config.toml
n_kv_head = 6
vocab_size = 528
norm = "rmsnorm"
init_std_up = 0.0361
grad_clip = 2.0
MLP neurons of a small language model. Each row is named by its layer, matrix (down: output weights) and neuron, and shows model dimensions 0-191. Each number is 500 + 40 x the weight over its row's rms, rounded and kept within 0 to 999. Numbers have three digits each.
After each neuron's rows, "fires before" lists the tokens most often just after its 100 highest values on Wikipedia text that the model never trained on. A number after a token or word is its count.

L11.down126:482434454562491552546581542543556504446426507456545579528485551468498504468514519515532523507540488532491499506446535495545587483519491482552547561512468433454497521550492526480509585460563543503518538400528464481499486533468382572545464505539524470518511548455528480534489502539526518528452627525520578469527475479461504518473452477479500493496560479505558528461503477433505514474498456529511539505497527524384514537484493553493539546518506525465423457489525525544519534437600540488505526498398540481536438482462486483458563486491486516470471518525479564463465505483517491477
fires before: "le" 19, "ed" 17, "ing" 11, "ip" 7, "ion" 6, "ers" 5

L7.down187:477492494473434519484548553458538526491484465477474491536520482521528454411454462543607485480530600498483493513488450566473490514458505471471490524525609549525567420505504527494589514467589445446546557505463495488543500556503439512454439521532500397473558540450561512515507477532463493473492533485446435464506510482448514472569483478560434492496491531471408451458488478503509559519453557488502508487487470508523392542506476559449537534517465516457566465459505481482523472425500522509447564515478543501505463560478511490449556484576465504527566464493484457498480495524480467492
fires before: "ess" 15, "r" 12, "p" 8, "er" 6, "v" 5, "u" 5

L4.down388:492527571454545414524495517438493501503484481439465502459515537469510530452494529474543556531578429446506510444533509515500497445526465560468554524464510486466440454500514496467510475417522479524451536556503519455536542482529445471459457487487489516468545563547549538439480453539464561502527545473558519471552481389449562484461515569522483482461500507516509498524501503492452515480557520411467459482514539451557533491485565497563473564518461531477549541467497561469490501489530578536427450518559490499589528557539494417549484422486535439485514540421448500514446501485498440477
fires before: "y" 22, "s" 16, "ist" 8, "ical" 6, "m" 6, " w" 4

L12.down218:500551612512498551484580430484454507579484494481492565480480481471559534517467475573534515434568478495475497487545506573497493550436456465505461526500485485493539491472451544500445518541550490555499486447477540501525542540485463439487484493415555487508480510575411494453552505542512474491448527473509462479528486460486431498542568531578537483429557458508476506493441478486527450491481545482543509516466501564573470512498471411540469499447499540473493472543554469503584532503467496480508578431469533449491497560525470494439500498424452467522537438483426551451459525516439485468
fires before: "5" 13, "8" 12, "6" 12, "7" 9, "9" 9, "2" 8

L11.down542:576548451444531485498515502520577405534534528499462522427556504422536508539430468486498494395477532490521552520543556446555525491497510483459593521522486536497478518514596556522479472551513472437510469547628520429472453494491551530478566519507553607461487466562548471453507519485538515529461532508482538517511482442607488491502465425473543550592485460510544521482496507518527473534461565500461501466514481454514516441419500455470494459523456512525512509533544559544469487511487447494466543555497511540514475435506510541483483462454477456505485513530545531494507479479519508473
fires before: "ess" 22, " the" 22, "t" 9, "end" 7

L11.down131:503525411495543430431465519448434474512498423445463568554506510540511566550500489586528490544508508487508492535554486500507445464465574489485504541549495471501476498501480532452489440495462488427528489555538553510500428460427556541470497525502448460486584536513473507494513429522438559522496423511535539486483510557416533448464496502537527501440515526455451498533489593489472507539555511492463496544564468484492561476492469516527450486494513535485476504514515483545502547527493483472492500595551450505586483475483503397442431442539525489513432482561488501586533556469482514556
fires before: "v" 32, "t" 22, "n" 14, "ial" 4

L4.down318:495536537501412472510561496499465509446425450515484535496500600470475460514531572533540528493532570476455478434548562504526510484556562555471478471551440491468518493442490482501540487424466511600535582484488516518499523507454494511514507491489506532443481500571558447478485514501505519502538500581460512473537513443468617433505479550507518443508432472554502532513550501467514567554437516515467418532545480527468446533493434553491517515446537465394482512476484493523486464451509496547463502460534437422527536489472514557505573478513557502525437442528503479475479562496517449499
fires before: " " 69, "u" 14, "," 4

L9.down454:550476503464440525467513501506497560515541416476523589524508517475470520486409509536584459519484513453568501499436528548501536468581512464561521517546522584503545490540521548475420490521504501410566535500510533450503553620480494506515451492496489538479492541462470485429455545507528625538453504525435536448519499525586541541534539490527469537465507476473512452501528543473512492441479517536482526486541528501501494486491409531529477586499447548448477566500488446533482490437480505504530532542402546508545478510454510534510553517548509522493503519542573550533445488474500492466
fires before: "r" 23, "it" 19, "p" 8, "ant" 5, "d" 5

L8.down213:547459573462517478554516532527454466478495529505531516522475492501521487531527526549511449472548544474518527553458520491418523540539559490511467500511501445472464484538453507417510517483577536495480584494502517507510531467513532530408511513499532475534441447487497520513477468505492492488453537540480454511529445567440492492494532506418434443504520540553484578363458550527512524528535511503509467534465524533467625503496474527541461446557464499517516509491551597551465559440578539473510579498439464508511574467490437437445491472458510456528514528493510531540457511597489493559
fires before: "n" 27, "er" 24, "ed" 6

L7.down740:580508518548483512473521526451490515496536447497518453549544551478562480534508504524578539523588506535533549425534493479485502540525521455558500495517460544467530429464524527590548468463546528489536415595512494491482484494446439564583478451509464479541468424486465427545461439385492459470545515533451515474485571481483535449484459496548507499533479499520538462509509500569484443522510448456468528523543476445540555520417519558449440509547528463513478511513525545503445502550533500543491471468544441514416505499469514449530558507442533435466532527488533456511511521540489455535
fires before: "n" 19, "y" 8, "ation" 8, "ed" 8, "ion" 7

L5.down431:534475494491523509535553506503475483499584542557459432501517585455516488519439499548444455546488431533449478425535513476496501499555490543551539431444429485535401546438463576455462493470500595536473481524552489529528584552518516464532516495484499519436497427513531511537496514528471559498583384517522549529526483496525514500517488498515477536500428464484481554536502444542438503540528489497461517532477487515440493523512470536486522496512474584483409546446441403503489528479496436559503508523528473517503482477503476487486559449573450462484540583507454546555492516493510528485
fires before: " " 28, "ar" 8, "o" 8, "ac" 6

L4.down422:490512585523561506429509424447493455486510544366470523470495540526492497501517472454516477545508483489496524502507419520489560463496496515448518573454510448488470508544518485526457522481508520462521419494442486479526506413481507467478517497464484511503508521505464563520542547531439509445552437521477534559546530458478506507522476552480474495491591476528509540468448541439511443512568497439495502529495477409495564612535539504534492550475444540540481526470498505523478512390516468491459525460535485554500475488452460542532478550491556487600547448419513485479590483497558498435
fires before: "ical" 10, "ic" 10, "y" 9, "n" 8, "p" 7, "in" 6

L11.down406:503470495487502468433535492486504573535388470592444481444541486422503458477536495504539550509475548494461528486449497481488463481504485482477471422454476570476507499467552464507467466489558460442408510482518482600496515484457447493507461487443520491517468428578557495477496522489454492535541538533480544509569452477560518496530563568516507446499502484568489430603491459484567474546430551493479535551481492485502472500495491499447439611542495525472493437531556502505482474584465508540535534501498435483470536524524436442483448521502480471476559571501467512429538515488510494522
fires before: "ic" 30, "and" 22, "l" 9, "on" 6, "er" 5, "y" 4

L11.down722:464521450515505505493445505487462503443511494447530504493567509396446498509508473473475488573495587445471488499430556534552538396502554521470507519476538542486501501493465507512489520491550484406502484419559511515528466427496499486428508515509524487543529538503425530470521486542504565522438489501513576524482511458506518445545455500532449512455464577556465460545555482511537490531386516491490417457563442501471533557473535496512570505481561554489475549462498485494530432543477445539516470489453431499502499513478507512529510549546531482507557409499451555466512465526612457496
fires before: " " 57, " Y" 5, " L" 5, " D" 4, " \"" 4

L9.down275:520569501550490423456456475524545467400472443544567475514524546497488475502545484517538518507541471518521538534516522508539483501589531548475514575428549504463520480473516500586490456492501553488475499473455492484546441516455482482501470482500527522527494551491468489503549517494481478546515499525479480473422506538430489570592387522489475469503410561467537519481540520593427490529577519463460564479526469383510516532388527513473491487587484442489517489432551514562476528470523479509464553503484464489458540519509521555529552460504535460534543511542466495470460465530479490442
fires before: "ed" 48, "n" 12, "ing" 11, "er" 5

L12.down348:457499468476489475492520519510578566511469471535478457459500572490529478508563554518458576520473531492475453498567483487459455452450464427495550440494432521545491521487533426413479485471503475493453501464488512465547499499454513521489542536455468453549522478502482563501453551576487529515476467557540500532509530495460457576459494497564536529548541506491496582599499463494518519452437574523515480528423464455488458537558494498513512526539514516563584556471482520586522531513483552506530497425539470538532565493561489486599516540565438532539504461460437504513568489449495563490
fires before: "on" 45, "b" 15

L12.down522:557493478526457523516503484504485468541502504436574476490554455458510514503470459513475469528527583502465506469482523578496522407526558534484473528508476521449446461462513470556513466489517585451430543504535519469568546478438529484467545506505555553528520589493491535443513498459428530474416485432553512445492494517556482414479437470517524456474509517485471466501551471514472473474299535525504431468563555513471473493519509485454487470540463477534502490468550540470575498468543464490496513545511444489475461502425508495510503534524527541521517466510520483497460494596548479543
fires before: " " 63, " P" 5

L11.down619:484498495443565496446591468501563495457495517472472473517468538500518458461486555528504474510438456503505447608527435476484452520493451626541462516494554474491536525486490487456461462510465488557396535583492530464443479458482502531542442534528549482514501504462470573459469449480512516519457540520571424580502497481452475474518486529529524428488522593519432475531449491476487529556533569523450473459454573517541451462502513551460363477515500517521466533538429512489508531441467498520471471503470504503515540468470527545508507476495526480494561473463535450446539479464512460478
fires before: "\n\n" 38, "l" 8, "i" 7, "th" 4, "o" 4, "m" 4

L7.down180:491453469455487499428542533448459432482440487523541493583450502574508492490511507457501548455504450426520523476486472523453493492496450550540539474536495470570533603511511504516439515554517468536480472509552514540496424465500610489512556549514470532466509561537544503478461561453506501479507509512491467489562473562401518479494530456516479548479518447473510544475418498486533495450565518465521532524419468540496439507528439534484467447593464457491457565499533515494454505517425499462523489578603480559479521527502535506518507536554551507500495474407418541483509513510447511509
fires before: "er" 23, "us" 18, "s" 7, "n" 7, "e" 5, "or" 4

L12.down462:495403544488463540424577479493527449481525537478475475562548426464560498518523519498595536482512576441505409552540490523529530496537435502549472539489440510423466506510537506568528510547465536518488429458503491436510479497573492451572416416529472502509462521414551457509486445538502473472489576497524549464456536466501512522418393484487507472465549482496495542522487482496484529453508545525450460502476555506531543488469508528537528485544497490506509468497442544467451473515544461494536496592512517431513487441531506489488550522495490528408512473516481603536491530520474505492
fires before: "es" 31, "ing" 13, "il" 7, "ion" 5, "ed" 4, "ment" 4

L9.down704:470516544478459528526487524520553520432543482560536515552477521440494578554525476475526502484551506526516537469508441531516540512398535506509389506468440531511444472487519521583504500500559568551555486545568619493500494517485558450547446476436436520459460479443506509438506468508473488519537558448417511515464479515501464565564478552472484501502479504476567521543514571480501457542428439504468441480479498539467475509473495562534455491518454458518480539499484469547476571512543527552451447435476557426441482527539531471500471511520526566535566566496509542524503493497499495443
fires before: " " 33, "r" 20, "u" 5, "ly" 5

L12.down593:453509553513448507482501531486507573515528488495520472428490543471506449472565509508514493518557696428565505455531478409515485488573531517511541487537547482560472501487466464514474457468413557480545436505482511506460433487510546477514507524441519481492502538500516457524494469485571587507492499518488496510502491543490522507409521473489500518464449540517520490494554457525508535475475517491500448527491471533478557501510538497521589476468478458526530539557480440574491494478485474538469491472465491413507584486549456490562566448567527477493575491570538493502483528390450513485
fires before: " " 27, " the" 12, " as" 9, " in" 6, " at" 4, " a" 4

L8.down130:486566513496488455460575499471479457489451513464500527592515519556501499477420453511462540517514525524477540438496434464547508524485501497491499522491437524536523549552474535462529462509456484526504504507516459541511503482491493536475486527445534559550522533469492468465503534393603549564446542567510544580512533473509486457509461552533518440591576575515407528567495509564522516568513518538471487516508414515527510471463517471519536509495513585527496475517563467573455452461458483477413497508480485450471492525553450471507468462513483565496544602506414510537546478464458504517
fires before: "ip" 32, "e" 32, "at" 6, "en" 5

L12.down207:474520547453520507501495483454565492493486583502464393575522482487595449483484431524541520496507424432508468501548468454502570547523470526518542487501524522547454468494556556490457517454497503461507497505508405532540537477500535472473522487446538484503532477621525552559486469504483466413548474570508416559448531502521503462446461520513486548546531518508515518522504533506450402534609537547505497515514543472556472402585486450504486472478507478501438472517488552464493530567529449489520486477486526462442474483492482462444504492543499462518459551488510524481472526508428442460
fires before: "|" 16, "|---|---" 16, ":" 15, "|---" 9, "e" 9, " |" 6

L11.down551:553526538520437480408569469549527544504616462508486586552476405505566507451493483545550502440486499485509507456504472444467510460514520538513510502513510582486515485485503460473515450594451453450513458513537549471497490465476438591404511520505515535464468488487459577511532532428453472502562531485469535495520492448494477575527519551485511500540499485443540448463539492430507424491453432487507439482487464554496469511500468514574474511504472513515508512507507461462532486464629522507449579571496532465474492508543448534475498463446506526525530489479530501468540456539517535436
fires before: "ed" 23, "s" 10, "it" 7, "t" 6, "r" 6, "ing" 6

L12.down765:508451543494449483457485552556480465527499406481525548502462563446502539506530526494484478468471675549511499523534551488552489407576497589459475458464531491517466451479452519551511517464530573508517553489441513457460466521505436592471540557463461504473506543459498464480506490482506516494482472498510539480447515518534497503482528418505462490468478510433481516520442538423542496485482484560472556521478439491520527479500506494498416445426491516545564498541437456505502500488503405491462483422526496492526471489518587472494588558491550511500486567526517446483492444509503499537
fires before: "." 20, " " 18, ".\n\n" 15, "," 12, " and" 5

L9.down209:565468538482490472529461515459519537446497487557521539497509510427563480463505477583539436459489500522477463590560521591500509514453581478488497475467526492434565508540493461412561500436499549465450465475499516486486506481432478470472460551448487444463500502530469435424487430579565465447613523481547496550419495504504482530558439539493536524525439526510453473488516555547471540516485549483509506448509541457523498524524520422427501479491473469501484524547455521487471473449492513479521410458429489462571538502524508462549473478461498485510532482484454489475565537429548502521
fires before: "n" 51, "i" 15, "er" 5

L7.down368:514507506442488489424625493448528569455544448519495435550426503489501468528527474521489592562543485488471495441499516492456487549502511538469489485505503465506451515427531514558530514555481483564459540508521558554475507545514513567471529515540505506479573467480460619522532493526453569451486474539447551424433551536459509545584509504487565520493496475471499563549465480567556479471510493500477461481543494507419489483520503512537540486509522539558437492470461486463573491436494526534538486533438539501483521489506492483504428493563462499513446439464522522616522545522549532525
fires before: "as" 27, " " 24, "ort" 7, "ar" 4, "ell" 4, "t" 4

L5.down261:418481495555541527492496611478552461498544467517522513545542514506530527451423498509504471503435512407560590515493487529537479428452485483492542404499496486491512476487460453618528418440499468505505443508467487491528588527453465522441552455465512552493470511406531448490539519515441476506468485526482498509517517518466486482469533468493457476561513502482515557524471526505538426482534447549558449500534499439512456566518543518532529490494447462441538477473451512492469526481538592555579445462547543518466552504507538534508597461482507465526505501453511480495563528558495538513
fires before: "l" 31, "e" 21

L4.down336:463485483561430494453491558457521553469569479523474506505573503496494594448513505589567479485514462512442458487557550519455461493397464501499501517511498520474473503435413460456493543504511515519490529468528521499522538536541492530576574433492507512486500511486541485430540484514514531509503512493560544541462611522540437510550587599463424518462526492521486523495480515516518518558496530468533503464538585503452456452504505557503548525464450519548468508468528532453481503509496508473589511574535582482487502544583495459561504540462512434441527483464476502458538566548483483476
fires before: "o" 23, "t" 15, "l" 8, " of" 4, "d" 4, "r" 4

L7.down230:519458455542457483424449500473521546453497492516543606527478536544513521438539552449478459489453548523527544496516530465414517499530529484505536503557565488491458507503427535495483527508484466539464537506484460498460489479540506459516522556523437453480537492466484457476510406542541490508456502439432417529516553519467548499556420488493527437459488506517528452485519408493559531428521478428492472543489553473430491490527522505450532552517524488470498495555468418529567563515455455526506489476532471453515495508522558601534451497580537485460456458485530513568510466547504608456
fires before: " " 28, "y" 10, "ol" 9, ":" 8, "am" 6, "ity" 5

L3.down456:559453525606506484537459476490513530407520573513528467480506490524489481561476531432448526517459506458557446502456507538477475491568509493479547416514457541527495451435516496459521538469515492495512528491463497577471531497533470516460558530573551538455448440547506457476510487542478453477452488506422546547530527461489539569585480498472472523480496531581539507459491462470469547492529507495494535486452528472429571479527516482465511526532512470575435452494510442538517465469485524486552528587518532467494492545453496524546451420489491473495543544437568471551494617437465462560
fires before: "as" 22, " " 14, "ew" 12, ":" 9, "g" 5, "ation" 4

L8.down219:497628532461505479474486537415545417494491519500519538529586457488544494447438486562464471548489458485508509558516487531459459464414471569480478519522392492487484461503509516461573498427476591514509523447534584533429545529516500513561491473550524449527481588455568456506527495479445438478536529526440464518506479477519526505550468477514545523493522510452514509494539507448483501522494511497531430508521512454550471484445520540439496454513523487447481541547461497514504442511536587498518527468437534473521475473560566584428422495487494543468551509537538508470549473517487529490
fires before: "p" 21, "m" 15, "y" 10, "an" 9, "l" 5, "b" 4

L9.down605:540530571507514527534492457477534446458477589523504550449552426456471535474471516556525524477520445526482529508504490445505486445457527452492538530473487514545454524412577522417545433491472461508508565542450545487465515504472439532496503526461521534500485412568473519530520445465461529531579483464487521488470483513386516504439481566522557484516514497529506521527522516555582537463550541527567521492510487524557513496504466579489518520396502481506502522557479517567498589523485491491519455463530452513507524519539487454488415580539550418467510544484499468563548547475477471556
fires before: "ies" 24, "t" 12, "ts" 8, "in" 8, "e" 6, "ial" 5

L8.down403:465461582498494521527487515480469493520493497523526543525521520532502605500500439585497565441542444541515490560476505510516533492493507465454423527487462498515466465527508501432500514582486521478483502552494476489521479452525569541476581549493499455564476454540505443465474479430477502510519457502601608479434496555481502507504468559526454505493543524502533485529555539486514507554477478527535550513498447433518538493530514525497506531431550592501457557475523590418479490455485527480498493464513512592468530489442450464524555561415483511449487449431455483531489505446578513577
fires before: "ent" 27, "n" 12, "e" 12, "t" 9, "ar" 5

L8.down398:549585563472480508488534484548482516488459580478477503506467549515456514443515484507506505554439531519500549530505457539507531529496482409479510459513472454528492477522571487452504400503538520491567434509541487532459470490523490524566446559479522506528492541487529429470474473511478516460543502494515501471437498476521530441493519496540602463551545445455492533545455558491458497438550585493463501531490507506560480528518570435558495507457545508453488462498455501490561542434563618430536418470469522503493549428498421458548513434554522494543536483511447500525510554431547522509
fires before: "n" 21, "in" 7, "or" 6, "b" 6, "ar" 6, "ard" 6

L11.down337:468462461490530482549501513515547536420480525408468466469470574491528486557511551403455447517469480573473527510481495547486589531552604530511542521442493516494569469439558489476562489505546528447552548521497424550510556514491497497535555543481528476476512508546535434502522550509512498474529546488415504512537450509492530495543437484518535508502421525558474477438435603510512457523507470481491562496509512433483504531537463460521501539528437521479483462505446508442494479489462460516527416487409444479569494461497552572533453505526501508547506573526498532481527484484497441567
fires before: "n" 43, "i" 11, "on" 4

L4.down324:485567452488466468471487496508556547495547470562460529488513460593531555449435420468475536489531453520519473468496561535516519512502460523511497532517485474575482493587553552464529470485472562434493530506515468478566442517532479485516549495498504460496494519504486500411472437481506536537504507513514507558515454526516523479562496514542533483569507515456496475534520480527468542554462516465486507602514487451448428390434450489459513466460525536594522521463499592509434540464508459511524498460541551602466527530490488463465516515527436491564514493506541564524510449432577459412
fires before: "ess" 26, "n" 16, "," 7, "t" 7, "e" 5, "g" 5

L12.down330:481502517487489501465457442481459486528519530543481491491570467502503443452448512579531586511445528499478475501487553520485418439567524488525529554545449476398390533471500615453520537526478532514457514517475590474556520473545449465567536541499585566569496499517500486489495508554482539439511525534478511524523488466500451572502535497492488435485530506481435554522554475471494580480550571460454580529469536496519450463513512558513520549522511531449458519448519610494485501558525470456475528526488440521428513548513507459508504519504524507471501516451431507460480483473454535476
fires before: "t" 18, "ct" 10, "d" 6, "p" 6, "th" 5, "b" 5

L9.down453:510446550425519478533580514468489470444530434410537526447580536520476484511450478496484423530495417463481540535508535473524447459549510481516458489493416496540500453509476615582464477526491507560496422416464487542542497488458481511587492572578501503404440469519532565514547537464539453525451479461498437486531451531504527532516504497516510433557519512482510455442462475452515494535464549528473544510423539526577499486523547523442453470550545502502456510506518508457503460551509506478509466519539529552538530479505526447478539467562564445516524487478479517482529495434484525485
fires before: "ber" 21, "al" 10, "er" 9, "re" 7, "e" 6, "ated" 4

L7.down604:552478510454470520442480536564500497515495514419541448548531484419482461486428495470526532465429498521530480512514526451479491544483494542516497540495550488479492617496495495552469494497429464443438563558424487534485467469522522541540539477432520515487498435562472504478510475518538506542511530464463509444425516451505514493518423550499551501511531536415479572514534543529459460544483508488446458486529436544445557477485489487385447514440571548534504503499531516514558518516525535501426475592504518497493542463547541538536522496514456515495518504487414518576524401504430552504
fires before: "v" 38, "n" 9, "ies" 7, "m" 6, "ip" 5, "e" 4

L8.down276:519528490493554502476471491472468488518495495528455476465473521432459534495481451412537488484548402477474521498532452480464469507457472496541522521442532500516520471489521508549613514457462459515485490441521444544503563442494454469437471445536486545529517480466444466529551376511471447522441542482426583453509504522530462495485512528496479462527419513555520501504492493564506582544480456493558475405550518549560499432503530486490446544507489520465538520532491560538523511476451489561476425508510470540500444520525495410462478490485447542489465502443569471452454439444541524578
fires before: "ic" 31, "is" 15, "y" 9, "ish" 5, "ate" 4, "ical" 4

L12.down426:499470562541526525565486473544466485446533538500527494460536483479459495493479532543457525505482478441513567492495481480481490502538409433485508520535522481589503476530468443474517546475547491413472504467477480500493485516425425481482525560459518528544539473499500493513559534448543481463524510510373485484454513550474419463560463500493512505488446488448476511546410414423533506506486469494495530539403549539470559560534474477513541499510475416548527465467517475502537502591478497447513490501460556546453516475467582500587542447465509492501552488563464486530572445465454425514
fires before: "as" 19, "ad" 17, "im" 17, "t" 8, "av" 8, "y" 8

L8.down519:481579526491477512433499458507474505534476508470470571487486539456590409485488491523558496483507491455486537574447501467500566528454403495483463561473508438519465518478532493428491539502515526487527530458454515512512510492563493566480542494456442460565507467581552577515572534504549539496502527488567529554514484510487505552583499520507417541497514431510459530581516516501573521490504514490477438590494475501499485504565497524584446558585497573511480535549442487508478479446462467519536484536499517463498523558529549479544488549509492484518409480453467500503483517410574524531
fires before: " to" 17, "on" 10, "un" 10, "t" 8, "ary" 5, "or" 5

L8.down186:477465534533455430424479437541484512534507551481465538468608398512483445495475509536484518481511450485482486567490517484552464499620506512493493494514556503449482494505518444512461493475494477561507508483529481515519574548532525518470524524481553485493508418508441471497513477533465518443529505471510425534485488458516525503487527504526516526572536490504559496491538488511472419446502511478513561526437488517469561402501458480474503532486462501517523485557456457439418484505559454521474551605615519517569460452458490487457560532515565485493547464442573501427565475515443459483
fires before: "l" 22, "ent" 12, "b" 6, "ate" 5, "el" 5

L5.down154:440490526529462417486482496487492459469488371529486543483539511517455521385506494458493478519524520481479491493570543480447523533479521496489559465468502456441524476475543455452502518449535520508499549483524510539530562484570478477521552466527513558557432535508551500548481436510489560511491443493536546491434584488455584554437425543515501512514433503451495482526542471503581468479535415579471515504555536447455489484498497437516495517516457552464450465551564474583519448559542483485532520537523575552530553538527476524482500506442581494494496423515521452480505526528471484521
fires before: "l" 39, "o" 12, "ies" 9, "." 6, "ed" 6, "t" 5

L12.down520:554567511487522484549542484517593499572530502532430479514590496548490496506462582489514658546447464486478516533505529547457556547435489548455467573518441483520527517491548542528464515521485481497457476494501588458448500491453503475569497497551459511570481539484522470560418512462459415485429525484513547484538488456582451525487485525562537471467514474480474563466484512473533446544490493478497487470439549478527450542505451544535500503466498498538540482516469443428507498543476463533532489479500551509504412462530513491513514463468491501457585420505520539480488498478575531466
fires before: "es" 29, "r" 17, "ic" 9

L12.down384:479548518467467547500478558527502502514507478494510479542474490502557502506391458487527435519506537462550571473435530526428491523446538576463528507510468379483533484519530504526557531432494459504414459507504460540472479466542542454463420485525443458502469483542552547648476452507482466535505460475493497563470541419557511520555475483509467486454528529550405476518530474507473530507520520537502519515497515510519536516405548494520436463498507499481496490492528503524406498443496529505477546546448500585527494514463465570486490537481473517490450548497487483409517484583532429511
fires before: "r" 26, "em" 12, "y" 7, "p" 7, "ial" 6

L8.down710:468603528497546408498555493547509473479496468514559513501544526526546464516446472441513546516482468487451496479546594469462574462438519531479561473484459478570517423506525575546489512483459508523474512538487476494468556478525483502537503521520527483546478491420457532514509526452467514532519540466494546439521580522497520434580445431468477527512524458464488467500499476537532502528467420542430514501474577496554494517524440438437471494498527499528479496537578516465468449586451517557553460465498602525500514468501535500527522593435478466456532495544457525499566579465462524482
fires before: "y" 47, "ist" 6, "ic" 4, "ion" 4

L12.down140:437482538426476490507585534528447561506491455436499518431522533455450498494519446565546471511516628547536570515499454518568548497526513600469531535456536449434506576441454535464493526451506447478548516467509525519470434543439526514542478559558455554489450533486421444479542500487498479533465494476541525553552545476477506498517461494468562545419472460496508494482490507508480560484435486499444401466535445517458540530517486532557542514471503504468449442536474451553479542554459465450520542496545494470503513481521548446506547464503509472489527448446446502504508473482553531506
fires before: " " 52, "," 12, " A" 4

L7.down605:539469547457536484527493499446564466478519519489480551465533581550507455415458483522526497461508497525505516531516440487539503509534510573489545525482483517557455496504514569480431511477589525590502545470553421561548507495518479446603435532554552459564540431512545504471530429503499418472442457501553433449475512525486552519511450470452508450468554529485462476494546543474521564493468459530524552523523503530508463514479504520489515565542491546535443475507506502537516507489472481446541559441460534449564486527563558446525446567515539493564498492514451537544578426532484513501
fires before: "es" 30, " " 19, "ed" 11, " |" 8, ":" 8, "it" 4

L12.down657:509437480498428497538529533496455491517549492532512505448493532449503460490512443556502460517484599435536556529491526547465542505444574520527463534543365458515458483450491530577456428435471588479526547444518537442469513420494490494473539485555474457533493519507484520491519514453494472481465486488525426481574502570472564486565481500481484502510477491481563459486522501484575468433455441480502400530506506483504497539479453535517491451450488535499549573503450523558503452468533466486504509421519508495456485553462578509568510489548489558553534448465490502515482418563512502525
fires before: " " 99

L9.down189:505481576498526465561542484561485517454489538532418527483468501484496517510480533501533480494446484523484501507508534428538477560593471495525512478471457515461462581481534435514475502483506536438537558496498509543478456456480494473531506519529530472476533496574519529548552526463471451509485533589463539455420424490475538493491482485463439493518516539476519531472482423478468470512538509555519534540432498423503495506508498491539552500570530485536461435514472522478457478449566474444498486518427546544524512414500592519351555496557571436486591547537502509541534495421516540487
fires before: "y" 28, "t" 16, "n" 10, "e" 5, "in" 4

L4.down294:449488526518439529540447586437458534503548491579502517540525478501495472492459468525493476479547476442529534492574542471509411480461572489499442449548435544517484476482477522549506485515412472473515488512543549487466492486593497549548529488445518473530548502424574443475548473543481463537557467507501479524457486504518415445507478516478510534503511532478573535485413526510549542430504544438514474476546424431483457412488543505430516451436520438473523479530487473582448482522468488532452492477498560470447530477489539465519508543455491561502531484520555424512533537505489563536
fires before: "e" 18, "g" 13, " a" 12, "es" 7, " an" 5

L12.down614:456506450482426499534529469524454452490493508521474575628522457473508466470523525473529486518436503483442566440517531530422525502539464476473495525467444473542461579480489492538555488486548554501484504546606462498546478431453478485477514535526552529454479548506458530570512441495491509457446475538556446491586491480494500478509498490474474517469562464433498452514546515549491474461468545524431591484519524564543513505513449477437537474515530512464501498512444480484493565582572526496533475451546480487448527463430523496501454492476450533514542440465458583536500555574574482469
fires before: "e" 34, "ear" 11, "ou" 5, "er" 5, "ork" 5

L12.down134:491506582517488499448504475541524499503508495548429488548577526487529512546570493532485505544481535515513508491497527537516560488438493534493569465508502490467431512391519515404419508483590486460501444503489482412500511418501486462476479540500484532444500503567566525548568510521534486471484456455522513519497512470533482448494477461487481472497535486520522535518485468466571486463448500501552514481468481593457526404525526488485480449505519486515445505466499544438548469499500568473544471421559582550597432461517494476469489459570479540585448498490516548476470483518494549385
fires before: "ed" 29, "ing" 12, ":" 6, "he" 6, " |" 5, "ast" 5

L11.down566:479502617427523482456536495486570505576527544514477498514480531470489459533496453462489511538539480467525469540460468583552537468483555551518475511495571471440543489508563469475510459490486531516488481553459593464465564523488483486556437374530468401515535471531503512466504491539525544513469486469485421515534484414524464458494558506535508574515504505456529537488418517433513478475446501501575474483478509498503566482497452410476472455470531425527476538529486476461428505472545546541454487464530389499445538508540524505531567494498500440491452509462532469496458507458489493469
fires before: "en" 18, " |" 12, "y" 12, "ent" 9, "s" 8, "ic" 6

L8.down488:445426484482492502478507457530425424588542483433538517503502509511424490519451494553509489495579479472554398548467511537519447519485533413534508446449449534464540536514573449510443565534501581495516481538429486458575483502466518503498499530464563519499538534498429470488449506575476483547457489483540498514482519561514510509503522475557497527540526498440464484476494480473532544489489480471412485560489476509521516441508437473533484474415516520437485547482487470500489545552468517505521491484482424536528503641483459535458503514500495501513533435508492439488413491582498428520
fires before: "8" 13, "0" 12, "7" 11, "9" 10, "4" 9, "1" 8

L11.down716:552523516523443464414544548472563530493478454494518513492552555508498485504507588530542406502522468511490450532534519509465471495525482453476542509473507519548511577495472437487500495458525492552533467489493424528536498509461438499441481491571417489482563484456526486469498545439468511550477461469423506535408533462468533494536460537480451523489494492514444430553468466620529493486553561488538514524529515516497465470501523442482488506548435459511468534495520545511612511508506515439461570464511520414499521559560515503492482552535544428558435485503509453530441556555554540557
fires before: "le" 24, "en" 10, " by" 8, "ed" 7, "ing" 6, "it" 5